Weights of a small transformer language model: normalized queries and keys.
MLP neurons of a small language model. Each row is named by its layer, matrix (gate and up: input weights) and neuron, and shows model dimensions 277-340. Each number is 50 + 12 x the weight over its row's rms, rounded and kept within 0 to 99. A neuron's up and down rows have the sign that makes its largest values positive.
A block is one neuron, or neurons of one layer that tend to fire together. After each block is what it responds to, as a language model described it from the Wikipedia text at the highest values.

L3.gate43:52 65 36 54 68 31 22 62 31 55 49 52 25 56 50 64 48 68 27 54 42 52 56 54 32 49 53 50 32 55 39 32 28 48 50 46 79 47 82 51 33 51 38 65 51 55 53 61 48 43 56 38 51 56 33 48 64 45 47 48 51 51 75 34
L3.up43:55 42 53 59 34 73 28 39 61 66 41 32 48 57 40 43 42 70 51 41 47 44 49 45 53 46 43 67 55 48 56 65 66 48 42 50 49 24 42 35 63 58 65 54 44 49 66 44 56 29 56 56 67 63 53 68 50 55 30 58 56 31 58 60
L3.gate409:63 72 55 56 32 60 16 69 41 79 54 26 44 47 46 34 45 52 37 70 53 35 60 47 45 37 35 56 56 49 53 48 55 44 50 41 49 61 59 52 54 56 66 46 74 41 67 46 50 45 58 46 68 45 46 56 58 53 41 39 59 32 61 32
L3.up409:39 59 46 40 69 66 45 68 71 42 67 41 01 48 44 27 33 48 48 44 47 62 54 47 35 42 39 53 25 55 42 36 47 55 58 33 52 35 68 40 53 72 50 41 50 46 66 61 41 63 47 52 38 42 65 33 52 52 43 45 51 58 64 52
L3.gate586:34 31 39 26 57 61 43 70 54 76 34 69 47 38 84 25 36 50 62 41 72 46 53 50 42 48 61 51 43 50 59 53 25 68 73 41 63 61 52 49 48 44 49 52 50 63 41 54 48 38 48 41 59 48 60 56 69 66 39 65 44 40 61 56
L3.up586:49 40 62 50 75 61 55 43 29 51 39 38 52 53 59 27 44 65 46 38 23 63 51 40 41 39 39 38 60 37 36 30 73 63 40 48 63 53 51 59 55 72 59 70 44 53 55 51 68 48 37 44 63 67 56 55 36 60 39 50 41 47 44 70
L3.gate1463:47 34 52 57 49 63 34 70 38 60 79 44 39 37 49 41 59 50 39 43 69 49 52 37 55 41 48 51 29 42 37 30 21 42 58 36 56 64 57 44 47 57 77 40 81 56 69 45 48 53 53 50 54 51 50 65 62 48 30 51 32 44 57 51
L3.up1463:49 39 51 50 42 51 39 63 47 67 54 38 29 41 42 49 34 61 35 34 52 48 50 36 70 31 41 60 37 39 43 22 31 38 59 45 63 66 52 47 48 61 83 46 80 62 78 50 49 51 45 38 60 63 44 76 65 46 36 56 38 56 65 55
L3.gate1981:75 33 43 67 63 61 40 57 54 65 52 34 63 50 61 45 35 72 39 53 57 35 55 39 50 33 44 60 34 38 36 35 43 56 51 35 59 45 54 54 55 39 58 64 46 47 60 29 62 33 54 66 36 59 46 64 66 66 47 60 64 42 49 40
L3.up1981:17 53 45 49 37 44 48 65 52 65 28 56 14 68 33 47 47 36 50 56 57 43 68 52 48 34 52 53 57 45 45 52 54 63 43 51 40 45 55 40 48 63 55 54 46 59 65 70 60 48 52 51 46 62 60 55 39 57 41 46 50 49 69 41
L3.gate1996:57 32 28 79 47 41 35 28 36 73 68 47 61 52 35 68 52 53 49 44 65 30 45 37 36 49 61 61 37 60 46 54 40 47 46 66 57 64 42 39 33 40 51 53 41 33 47 32 55 32 61 53 64 71 41 28 51 52 31 51 35 79 57 31
L3.up1996:56 57 44 42 33 53 41 62 66 63 40 53 45 53 52 36 23 54 64 36 63 58 43 54 50 74 50 54 42 56 70 36 38 51 42 51 51 74 45 56 45 62 58 55 46 32 20 64 71 78 38 65 49 48 52 63 51 27 25 54 49 59 61 61
L3.gate2051:46 32 62 35 46 73 38 78 56 57 56 43 48 46 38 23 40 58 45 31 65 46 45 49 34 46 41 49 50 60 39 42 35 37 49 52 48 48 52 41 17 66 66 56 33 45 57 37 67 60 61 76 61 58 47 48 62 10 47 52 34 51 53 35
L3.up2051:42 38 49 44 51 61 31 62 37 67 56 53 61 43 45 52 46 43 39 34 63 39 40 48 57 30 44 59 43 49 43 65 48 54 60 45 41 67 54 58 49 68 77 63 49 53 50 52 29 34 56 60 76 55 52 61 45 51 61 41 51 37 65 45
L3.gate2138:51 46 58 62 43 45 39 37 50 60 50 48 96 55 66 50 65 51 42 52 70 52 34 71 83 37 64 63 65 49 44 41 41 32 67 43 65 71 61 39 38 38 44 57 70 61 49 49 47 44 63 44 46 57 57 59 40 55 56 49 41 65 44 59
L3.up2138:67 34 42 52 46 27 38 76 43 58 44 41 61 65 55 37 43 69 55 50 54 53 45 40 41 40 48 68 49 64 41 41 32 25 51 45 72 39 41 42 49 60 56 44 55 56 57 43 54 66 32 41 59 49 59 38 49 33 31 59 47 68 51 60
Digit groups in counts. Three-digit number chunks after a thousands comma or decimal point in counts like populations, vote totals, and incomes (8,584; 277,883; 9,943), plus occasional US state names after a comma.

L4.gate474:45 53 46 39 55 49 42 44 28 48 24 68 52 63 50 48 61 67 62 54 46 36 64 58 67 45 67 55 50 67 60 66 44 52 64 45 51 59 42 35 76 56 53 50 53 30 50 70 66 58 47 53 71 58 49 56 71 42 52 53 55 48 50 30
L4.up474:53 62 51 36 43 41 39 49 57 41 07 54 48 47 22 43 58 60 48 71 39 48 52 49 40 51 58 52 48 49 71 68 41 53 59 32 20 72 44 25 75 47 56 53 38 40 58 55 39 43 53 35 46 50 55 37 48 51 36 45 61 41 23 47
L4.gate508:55 52 57 43 39 41 53 58 54 38 40 57 63 58 49 43 59 75 55 41 47 65 52 48 40 37 60 40 48 40 51 62 47 66 59 39 60 51 64 53 65 54 51 68 63 57 50 40 49 43 33 77 53 43 53 30 39 62 24 67 40 22 35 59
L4.up508:61 55 43 46 49 45 59 49 54 55 53 58 65 61 62 56 60 50 45 38 41 56 52 56 41 41 67 63 41 58 43 64 40 57 55 37 52 54 55 63 56 51 41 66 38 53 57 57 66 39 30 82 44 51 62 48 33 47 35 71 56 36 38 65
L4.gate526:42 29 33 40 57 44 48 40 48 50 73 70 74 60 42 13 44 51 49 54 41 64 54 23 56 29 73 63 58 59 52 53 68 55 60 45 57 69 57 53 57 43 47 46 45 59 72 55 46 45 54 42 57 41 59 22 27 60 47 46 49 52 30 56
L4.up526:56 48 50 28 43 28 40 56 46 61 52 60 69 71 26 47 46 67 49 54 48 44 63 39 43 73 48 30 53 46 56 56 52 63 34 64 48 68 47 38 76 54 45 56 64 60 63 37 32 58 46 59 29 48 65 42 61 47 61 46 35 46 31 40
L4.gate587:60 54 56 42 57 32 32 51 42 54 61 56 52 51 34 32 52 70 43 64 81 55 59 24 40 32 42 50 29 38 41 54 42 74 66 50 41 61 52 46 76 80 49 52 54 61 51 69 62 63 27 52 64 55 63 35 52 85 33 59 65 58 40 46
L4.up587:57 58 53 44 65 48 53 42 45 59 72 68 61 46 52 42 43 52 50 53 47 51 73 48 42 44 38 71 43 39 38 52 35 66 61 33 39 40 42 56 58 57 46 44 48 40 48 76 67 54 32 61 45 54 53 34 45 42 40 73 53 41 45 60
L4.gate814:41 50 33 55 28 47 22 55 48 64 74 59 53 59 48 52 39 42 52 44 77 38 56 43 50 59 43 54 60 37 38 26 44 48 51 60 69 44 46 50 50 47 39 46 25 45 32 68 52 66 44 42 54 43 75 44 31 70 49 55 61 59 55 44
L4.up814:44 43 47 46 62 45 66 38 30 60 49 44 27 50 58 55 40 60 33 58 49 61 43 66 42 67 44 39 50 36 43 45 56 60 57 50 53 43 38 60 41 50 30 54 59 62 27 42 33 57 30 32 39 43 63 26 37 57 74 30 51 26 32 45
L4.gate1664:37 61 45 55 64 60 65 42 41 50 53 45 45 52 48 45 57 52 23 52 71 60 55 61 32 40 45 59 20 44 50 55 77 57 65 39 46 58 57 36 40 84 48 50 61 44 43 66 64 52 60 36 48 62 74 57 40 62 34 47 32 64 57 52
L4.up1664:62 25 38 51 61 56 55 27 32 59 59 44 36 50 38 47 62 56 32 40 53 85 54 57 45 69 59 62 53 33 64 44 40 65 49 40 43 35 47 23 46 57 66 74 54 40 58 18 77 64 28 55 58 59 73 74 36 51 36 52 58 51 64 46
L4.gate1793:28 66 37 63 73 66 45 54 63 35 48 47 43 57 36 33 41 52 56 55 49 44 55 43 55 52 75 64 40 59 40 58 28 45 79 38 49 41 28 47 65 48 49 32 67 54 55 43 41 46 66 33 61 52 51 55 66 59 58 48 42 48 41 36
L4.up1793:39 42 51 57 53 63 24 54 51 72 46 58 55 67 52 46 48 75 64 71 57 70 51 50 50 59 42 43 57 53 57 30 39 34 69 37 49 33 37 48 56 47 47 26 50 45 55 55 60 46 50 51 55 39 50 62 42 48 61 72 47 66 56 28
L4.gate1898:38 57 42 43 57 65 65 48 47 54 42 35 54 53 52 60 50 76 62 50 47 44 55 49 28 38 35 55 27 48 56 48 86 43 49 61 45 64 79 54 37 79 48 45 52 55 62 29 61 54 46 48 46 52 70 64 36 58 42 36 48 58 26 63
L4.up1898:55 45 45 58 54 23 43 32 22 57 62 32 42 66 47 49 68 71 52 47 50 57 48 27 31 47 39 62 48 24 48 39 58 57 46 38 44 53 48 30 53 48 68 38 43 40 37 29 38 33 51 65 48 42 62 48 32 48 36 59 50 49 48 53
Mid-word foreign name pieces. Word-piece fragments inside non-English proper names and titles, mostly ending in -i, often in tables or lists, e.g. Konk-ani, Peh-li, Kapetan-aki.

L4.gate59:55 43 31 55 60 47 43 46 59 43 43 73 51 52 68 47 36 53 42 39 66 64 49 56 35 39 39 69 68 51 52 42 47 51 57 56 49 62 37 19 40 63 40 41 43 36 42 51 46 52 54 45 50 25 49 45 47 63 64 29 58 34 48 57
L4.up59:52 44 32 66 61 58 33 48 58 39 45 49 50 55 61 48 56 48 54 62 60 57 59 47 48 48 49 66 60 50 32 45 60 49 65 62 45 57 44 40 57 57 46 59 36 25 31 58 45 62 54 38 44 39 61 39 44 51 75 30 77 31 41 51
L4.gate108:61 55 39 52 55 36 55 35 52 54 59 72 67 46 51 53 58 28 45 51 67 47 35 74 51 26 57 67 49 63 39 57 59 49 31 59 21 58 53 47 38 41 36 63 48 61 44 57 30 61 49 36 46 71 59 34 46 64 48 47 30 33 34 30
L4.up108:47 45 37 61 44 23 53 49 49 44 18 65 39 64 27 67 56 50 70 59 46 60 53 59 39 43 42 49 72 56 42 65 41 60 63 48 53 52 33 33 45 57 36 60 33 53 35 39 60 60 61 54 42 43 65 53 39 35 63 29 50 32 67 59
L4.gate303:46 69 59 53 28 51 45 46 72 23 49 57 36 44 48 41 56 49 48 48 69 48 67 49 38 50 47 53 38 49 58 54 43 58 46 46 72 53 49 21 54 48 62 24 57 49 48 55 61 70 61 31 46 52 44 44 36 55 50 50 50 59 50 47
L4.up303:36 80 52 34 45 61 35 51 75 49 83 62 41 44 39 61 51 49 41 41 56 50 51 51 56 55 47 55 38 56 58 52 38 52 42 38 67 47 57 40 54 51 73 28 45 33 82 65 39 76 49 61 58 66 49 57 31 48 65 52 52 60 63 57
L4.gate339:53 53 49 52 55 66 33 36 56 49 23 64 42 50 46 56 43 27 51 41 54 53 44 48 51 65 50 51 77 33 70 29 42 47 61 77 43 42 25 55 60 67 60 32 47 56 62 54 21 54 45 56 62 63 54 36 41 48 42 39 70 42 52 39
L4.up339:45 40 57 48 50 53 52 24 61 62 58 49 66 52 61 57 41 62 47 49 71 44 49 60 73 30 59 30 38 66 65 53 55 45 51 49 56 38 49 37 45 50 68 44 56 45 51 67 50 27 53 52 62 37 37 43 43 31 74 52 27 39 56 44
L4.gate457:50 65 44 47 43 43 49 54 42 70 60 33 64 54 73 68 66 42 57 63 61 53 48 49 42 66 57 41 42 52 50 49 29 40 27 40 30 46 26 63 28 58 57 36 61 39 53 38 43 29 58 52 57 37 46 42 52 31 59 35 46 44 57 60
L4.up457:52 76 45 40 57 54 52 62 68 56 56 43 53 40 54 35 65 70 05 53 48 55 44 38 43 48 40 28 50 39 51 42 49 49 42 48 49 45 31 83 39 51 55 44 53 34 50 41 50 40 52 57 59 47 34 52 47 46 48 49 41 66 41 39
L4.gate891:17 38 55 71 53 69 52 47 62 30 32 54 42 49 23 68 53 44 60 59 56 71 52 51 34 53 38 57 67 53 47 33 53 54 54 65 34 57 46 58 31 76 53 40 51 51 72 60 69 68 49 60 50 36 34 48 60 68 51 43 32 64 59 37
L4.up891:59 41 36 53 44 45 52 55 66 72 40 45 43 42 75 42 45 67 41 60 61 54 64 34 57 45 55 49 58 39 52 40 44 29 44 36 55 59 25 40 61 57 46 40 54 53 45 89 33 56 26 46 55 53 48 33 29 52 62 61 48 54 65 55
L4.gate1642:41 52 48 56 37 53 65 48 64 44 62 31 41 47 62 67 42 55 54 38 66 63 51 74 40 28 39 40 55 32 67 27 63 54 58 58 35 40 49 50 34 64 56 53 30 31 58 41 60 51 36 53 57 39 57 67 49 54 48 55 53 66 68 51
L4.up1642:51 72 38 31 42 44 56 49 41 42 30 47 43 44 64 34 52 48 47 49 69 56 58 50 41 54 42 45 52 48 60 84 65 29 46 41 66 60 30 37 55 35 54 54 32 50 44 64 62 51 18 54 60 51 51 59 54 44 34 45 48 48 64 52
L4.gate1748:56 61 42 50 62 43 57 46 49 50 61 47 61 64 64 52 43 44 32 37 53 47 51 53 56 57 63 51 61 62 79 37 52 59 62 36 35 47 34 52 64 61 53 35 64 61 42 86 53 42 45 77 41 48 53 58 71 53 22 36 39 30 55 62
L4.up1748:54 67 56 42 49 59 28 36 40 37 71 53 41 52 37 58 57 34 50 49 50 41 47 40 53 30 58 64 49 12 42 46 40 63 34 38 59 56 17 41 35 47 47 64 42 49 58 50 58 63 58 57 30 44 60 51 58 50 31 53 45 54 73 73
Foreign proper-name pieces. Opening or middle pieces of non-English proper names, mostly places and people, often in tables or after "of"/"in", e.g. La (Teste), Beijing, Zhang Q-un.

L4.gate57:49 73 67 54 59 54 50 46 47 57 38 33 48 57 49 49 64 54 62 65 47 57 49 55 44 48 37 29 66 44 78 49 49 27 56 44 51 56 39 72 36 45 35 25 21 59 17 52 61 36 42 50 70 51 31 29 43 56 45 73 58 72 45 52
L4.up57:47 80 53 61 55 64 45 33 68 85 58 39 63 60 46 75 75 50 53 76 57 35 45 55 44 57 45 50 49 42 59 49 76 58 57 48 44 52 30 52 46 54 46 51 39 72 33 36 44 53 34 44 52 59 48 39 57 39 71 68 47 50 34 36
L4.gate195:38 42 45 61 54 40 64 45 67 38 39 33 63 46 33 45 35 45 50 49 62 36 52 62 45 50 58 61 66 46 60 52 44 63 60 48 40 56 47 44 57 54 43 36 42 45 70 32 48 42 48 31 34 47 41 57 26 54 46 67 69 47 42 56
L4.up195:59 63 65 50 47 62 44 52 48 39 43 44 35 39 11 45 64 67 60 60 56 40 46 45 37 72 55 37 55 40 40 57 38 51 48 61 58 66 46 41 62 44 60 46 69 44 58 49 51 57 50 45 44 58 35 30 59 56 53 69 75 38 62 45
L4.gate597:42 64 47 61 51 37 47 47 49 61 40 49 63 41 41 55 47 45 41 70 64 48 51 42 44 66 63 43 87 45 41 46 42 48 41 61 43 58 28 55 49 55 53 51 32 42 37 49 43 43 31 49 59 65 41 53 37 64 31 49 24 48 55 64
L4.up597:43 52 37 71 44 52 66 55 37 80 46 57 60 46 67 22 52 51 66 63 48 55 39 20 54 65 54 58 34 55 70 35 57 55 61 51 50 48 66 50 52 61 41 37 47 51 51 41 43 63 51 50 39 44 53 45 45 61 57 54 49 39 22 53
L4.gate676:44 57 36 49 42 56 44 63 46 59 63 47 18 46 57 20 54 46 67 66 64 52 44 30 36 51 47 46 10 35 54 50 50 57 73 42 56 60 43 43 63 50 62 52 53 41 48 50 52 51 48 49 46 55 33 42 41 60 60 75 71 37 44 56
L4.up676:38 53 59 61 63 58 33 78 61 66 56 46 83 43 55 40 52 41 58 56 58 29 69 29 48 48 46 60 56 58 71 60 49 54 70 48 51 27 47 70 61 43 54 54 58 41 56 47 38 40 59 39 49 40 54 64 53 40 39 48 43 65 39 39
L4.gate947:51 43 51 72 56 49 58 52 61 61 56 39 60 35 51 66 37 65 36 59 59 47 58 71 45 57 55 49 42 75 57 66 37 53 33 46 50 44 54 38 42 50 48 43 51 59 48 49 45 53 43 42 51 36 35 56 76 59 60 53 58 57 56 39
L4.up947:51 35 44 52 65 46 50 51 51 50 48 44 47 51 42 57 49 33 53 39 36 60 57 28 47 66 43 62 58 70 39 50 60 56 76 58 44 54 62 46 50 51 54 74 38 48 65 54 42 62 51 44 31 60 46 50 59 60 43 52 30 35 60 48
L4.gate1028:36 61 56 40 73 45 66 59 57 53 54 68 58 59 48 08 69 42 47 59 45 62 56 48 66 57 48 63 38 46 35 32 63 55 47 50 65 35 43 50 58 42 42 43 40 48 32 71 35 62 57 48 40 54 49 40 58 48 50 38 57 48 61 48
L4.up1028:42 68 51 42 67 53 72 53 65 46 50 67 57 54 58 53 44 49 52 49 28 34 44 42 54 53 30 50 46 53 55 33 46 79 44 21 55 58 44 69 56 48 50 64 53 50 26 45 25 54 13 40 38 50 44 51 41 37 61 28 50 48 49 54
L4.gate1796:48 61 48 63 43 61 62 58 68 44 42 53 62 59 39 38 68 43 36 33 49 60 50 63 47 46 62 48 58 54 53 49 15 38 67 53 51 52 62 61 40 39 71 42 38 55 59 42 54 75 42 61 54 51 45 72 30 41 57 41 35 22 42 53
L4.up1796:45 28 75 65 51 41 55 33 38 47 61 59 51 52 42 53 47 59 44 32 52 31 56 55 47 55 27 45 72 43 34 45 53 37 50 45 55 57 41 56 50 55 61 53 09 58 36 21 54 45 25 58 50 59 49 52 57 55 35 52 28 29 63 53
L4.gate1878:20 43 47 41 49 30 54 67 49 61 42 61 48 45 48 18 69 48 48 38 66 47 58 47 58 48 42 61 50 49 78 47 53 69 54 40 45 39 59 54 52 38 66 47 33 77 66 63 52 45 35 37 41 69 42 56 35 61 53 60 25 27 71 43
L4.up1878:41 46 38 61 75 53 48 54 63 37 63 49 60 43 44 56 47 56 49 49 39 56 56 41 49 57 53 57 52 36 62 36 39 52 55 37 51 41 41 78 41 32 61 33 42 58 53 37 44 76 53 22 34 48 37 62 51 46 51 56 48 35 41 48
Three-digit numbers 183–194. Standalone three-digit number tokens from about 183 to 194, in tables, money amounts, day counts and split years (186 of 1866); weaker on scattered list words.

L7.gate1364:66 65 44 40 59 59 37 69 37 49 42 35 38 31 58 66 57 43 35 57 47 43 45 27 58 42 54 52 29 42 66 66 65 34 27 51 46 54 47 58 47 63 66 47 53 42 44 69 60 47 40 53 53 46 67 44 24 40 41 45 61 61 64 56
L7.up1364:41 40 48 56 55 57 57 59 63 44 47 56 37 51 72 67 47 50 42 49 39 28 48 66 56 23 50 48 49 46 52 54 41 42 37 36 50 42 54 48 41 36 53 47 54 75 64 49 46 55 82 50 33 59 45 63 48 39 49 50 41 47 35 68
Quantity numbers and adjectives. Numerals giving counts, years or measures, often the first chunk of a split number (180,000; 1963), plus quantifier-like adjectives such as major, main, different.

L7.gate186:62 53 33 60 36 49 60 54 32 63 48 48 46 63 46 71 54 62 47 77 70 56 34 57 23 45 37 71 27 28 44 47 57 66 51 50 48 55 44 35 48 40 57 45 43 34 44 46 42 53 31 39 38 40 69 54 52 53 25 61 62 55 49 62
L7.up186:49 46 51 50 66 56 54 45 53 56 44 53 61 41 67 66 37 61 51 70 46 66 42 46 41 73 47 42 29 53 47 52 42 86 51 58 55 24 59 40 55 68 50 43 35 55 28 48 46 69 25 55 66 52 61 44 43 51 50 64 75 48 53 55
Foreign name word-pieces. Middle or final subword pieces inside non-English proper names, often in table rows or lists, such as Akhiya-an, Kak-ar, Mustedan-ag-ić, El-chin.

L3.gate53:32 72 42 52 62 67 62 17 40 57 55 59 52 58 36 70 59 57 72 44 68 45 51 48 28 42 45 70 59 47 24 77 58 68 73 32 48 54 41 51 58 83 42 38 43 56 49 40 42 56 57 56 53 51 77 54 48 84 37 74 69 32 34 47
L3.up53:56 50 57 65 51 57 33 38 35 32 67 53 76 43 50 38 45 52 39 42 52 41 53 79 46 50 48 77 68 36 64 73 29 68 44 60 51 63 47 43 38 64 38 46 74 50 61 58 61 49 44 58 37 65 50 46 56 59 49 49 46 58 40 60
L3.gate471:49 63 38 59 60 63 38 43 45 42 44 37 36 46 18 42 62 57 57 40 69 43 47 29 37 38 42 54 36 24 48 53 62 58 54 48 68 51 44 36 43 63 56 53 67 62 28 37 63 50 55 66 48 40 66 57 68 73 29 57 60 47 27 60
L3.up471:38 60 49 56 77 57 37 48 57 47 55 43 50 46 49 29 36 37 53 42 66 61 52 45 49 51 53 67 40 41 36 61 48 42 50 38 59 42 40 64 38 51 32 62 41 73 41 51 45 38 59 76 55 53 52 43 28 51 67 56 61 59 37 63
L3.gate506:58 38 26 40 59 56 57 51 44 59 67 43 63 49 52 61 52 65 51 42 54 52 59 42 37 41 60 66 39 38 43 56 45 60 39 33 53 51 42 81 55 62 27 60 36 60 47 58 58 38 38 61 40 71 61 59 21 35 40 62 61 49 42 51
L3.up506:64 35 31 39 41 38 47 38 20 51 48 48 55 51 32 70 63 69 54 47 62 46 72 38 36 48 43 58 53 43 37 62 55 71 63 37 57 64 33 52 62 53 25 60 60 56 39 46 67 52 55 64 42 61 64 45 52 76 35 55 54 46 31 55
L3.gate740:24 40 36 50 62 58 37 49 66 59 47 48 60 78 44 62 23 65 63 78 64 61 52 42 22 56 22 59 59 49 51 69 49 46 48 56 52 39 16 34 52 66 65 46 38 58 47 34 56 39 43 62 45 58 81 46 59 72 36 57 49 55 42 53
L3.up740:54 55 34 51 54 60 50 62 40 56 65 56 54 55 50 44 71 71 59 66 71 46 44 46 20 54 54 61 58 62 48 53 45 71 39 59 45 45 44 44 47 49 52 49 42 64 66 68 71 46 50 62 48 38 56 39 40 57 61 41 70 59 47 59
L3.gate1783:48 56 38 63 75 43 52 38 53 34 46 61 43 61 34 64 42 58 76 58 91 52 56 43 46 63 42 55 45 46 32 71 71 51 63 33 35 51 59 30 45 60 38 52 56 44 52 53 58 48 44 33 54 30 48 40 38 71 72 47 52 54 59 47
L3.up1783:58 59 23 61 63 61 49 41 50 60 42 43 56 45 30 51 37 49 58 50 56 47 39 46 62 59 53 75 53 44 45 55 47 50 70 30 45 55 47 37 45 35 59 53 40 34 34 59 54 53 67 43 47 38 43 41 47 44 69 44 61 65 61 45
L3.gate1972:54 61 51 61 60 31 49 52 48 59 39 63 74 35 46 13 51 36 61 62 56 64 46 46 47 61 68 77 54 51 56 66 56 54 73 57 72 52 61 56 61 66 74 51 29 30 29 66 67 63 31 70 42 42 60 54 35 64 50 30 58 55 33 61
L3.up1972:61 46 44 47 80 41 25 49 36 40 36 44 55 80 50 58 55 71 58 32 53 60 52 31 54 68 47 58 61 56 53 65 63 64 58 50 72 33 53 51 41 88 57 50 70 54 51 42 42 61 52 54 37 41 41 44 33 54 70 53 45 52 60 52
L3.gate2036:51 48 23 49 66 56 50 56 59 33 42 56 53 63 40 63 33 57 56 43 60 58 46 46 38 60 52 77 31 48 39 59 53 52 61 60 57 59 40 59 37 56 32 54 36 49 45 47 51 53 39 43 46 31 57 70 28 50 66 43 68 54 46 48
L3.up2036:41 29 27 49 66 70 47 48 54 25 49 56 53 68 52 70 40 63 55 34 72 67 57 56 35 44 53 57 47 43 38 54 57 60 69 49 65 70 44 53 30 62 32 59 45 56 47 53 51 54 57 46 48 40 59 52 41 56 47 36 63 46 45 49
L3.gate2058:49 48 33 20 48 46 52 48 56 42 42 53 37 50 65 52 54 51 56 55 62 55 72 49 25 49 59 37 32 50 64 27 52 56 56 68 62 39 42 55 56 62 47 58 77 53 57 42 59 54 53 68 61 39 65 54 55 77 26 49 54 44 56 52
L3.up2058:55 68 27 37 57 55 47 43 64 61 37 52 54 52 67 61 56 34 47 63 61 61 59 56 47 71 50 48 42 47 43 22 62 49 56 35 48 37 40 77 49 54 43 58 63 55 70 40 53 57 31 84 62 37 37 66 33 47 19 48 66 59 53 59
Foreign name word-pieces. Non-initial or short syllable pieces inside non-English proper names and words, often in tables or lists, such as Nag-oba, Bay-ani, Gom-era, Wu.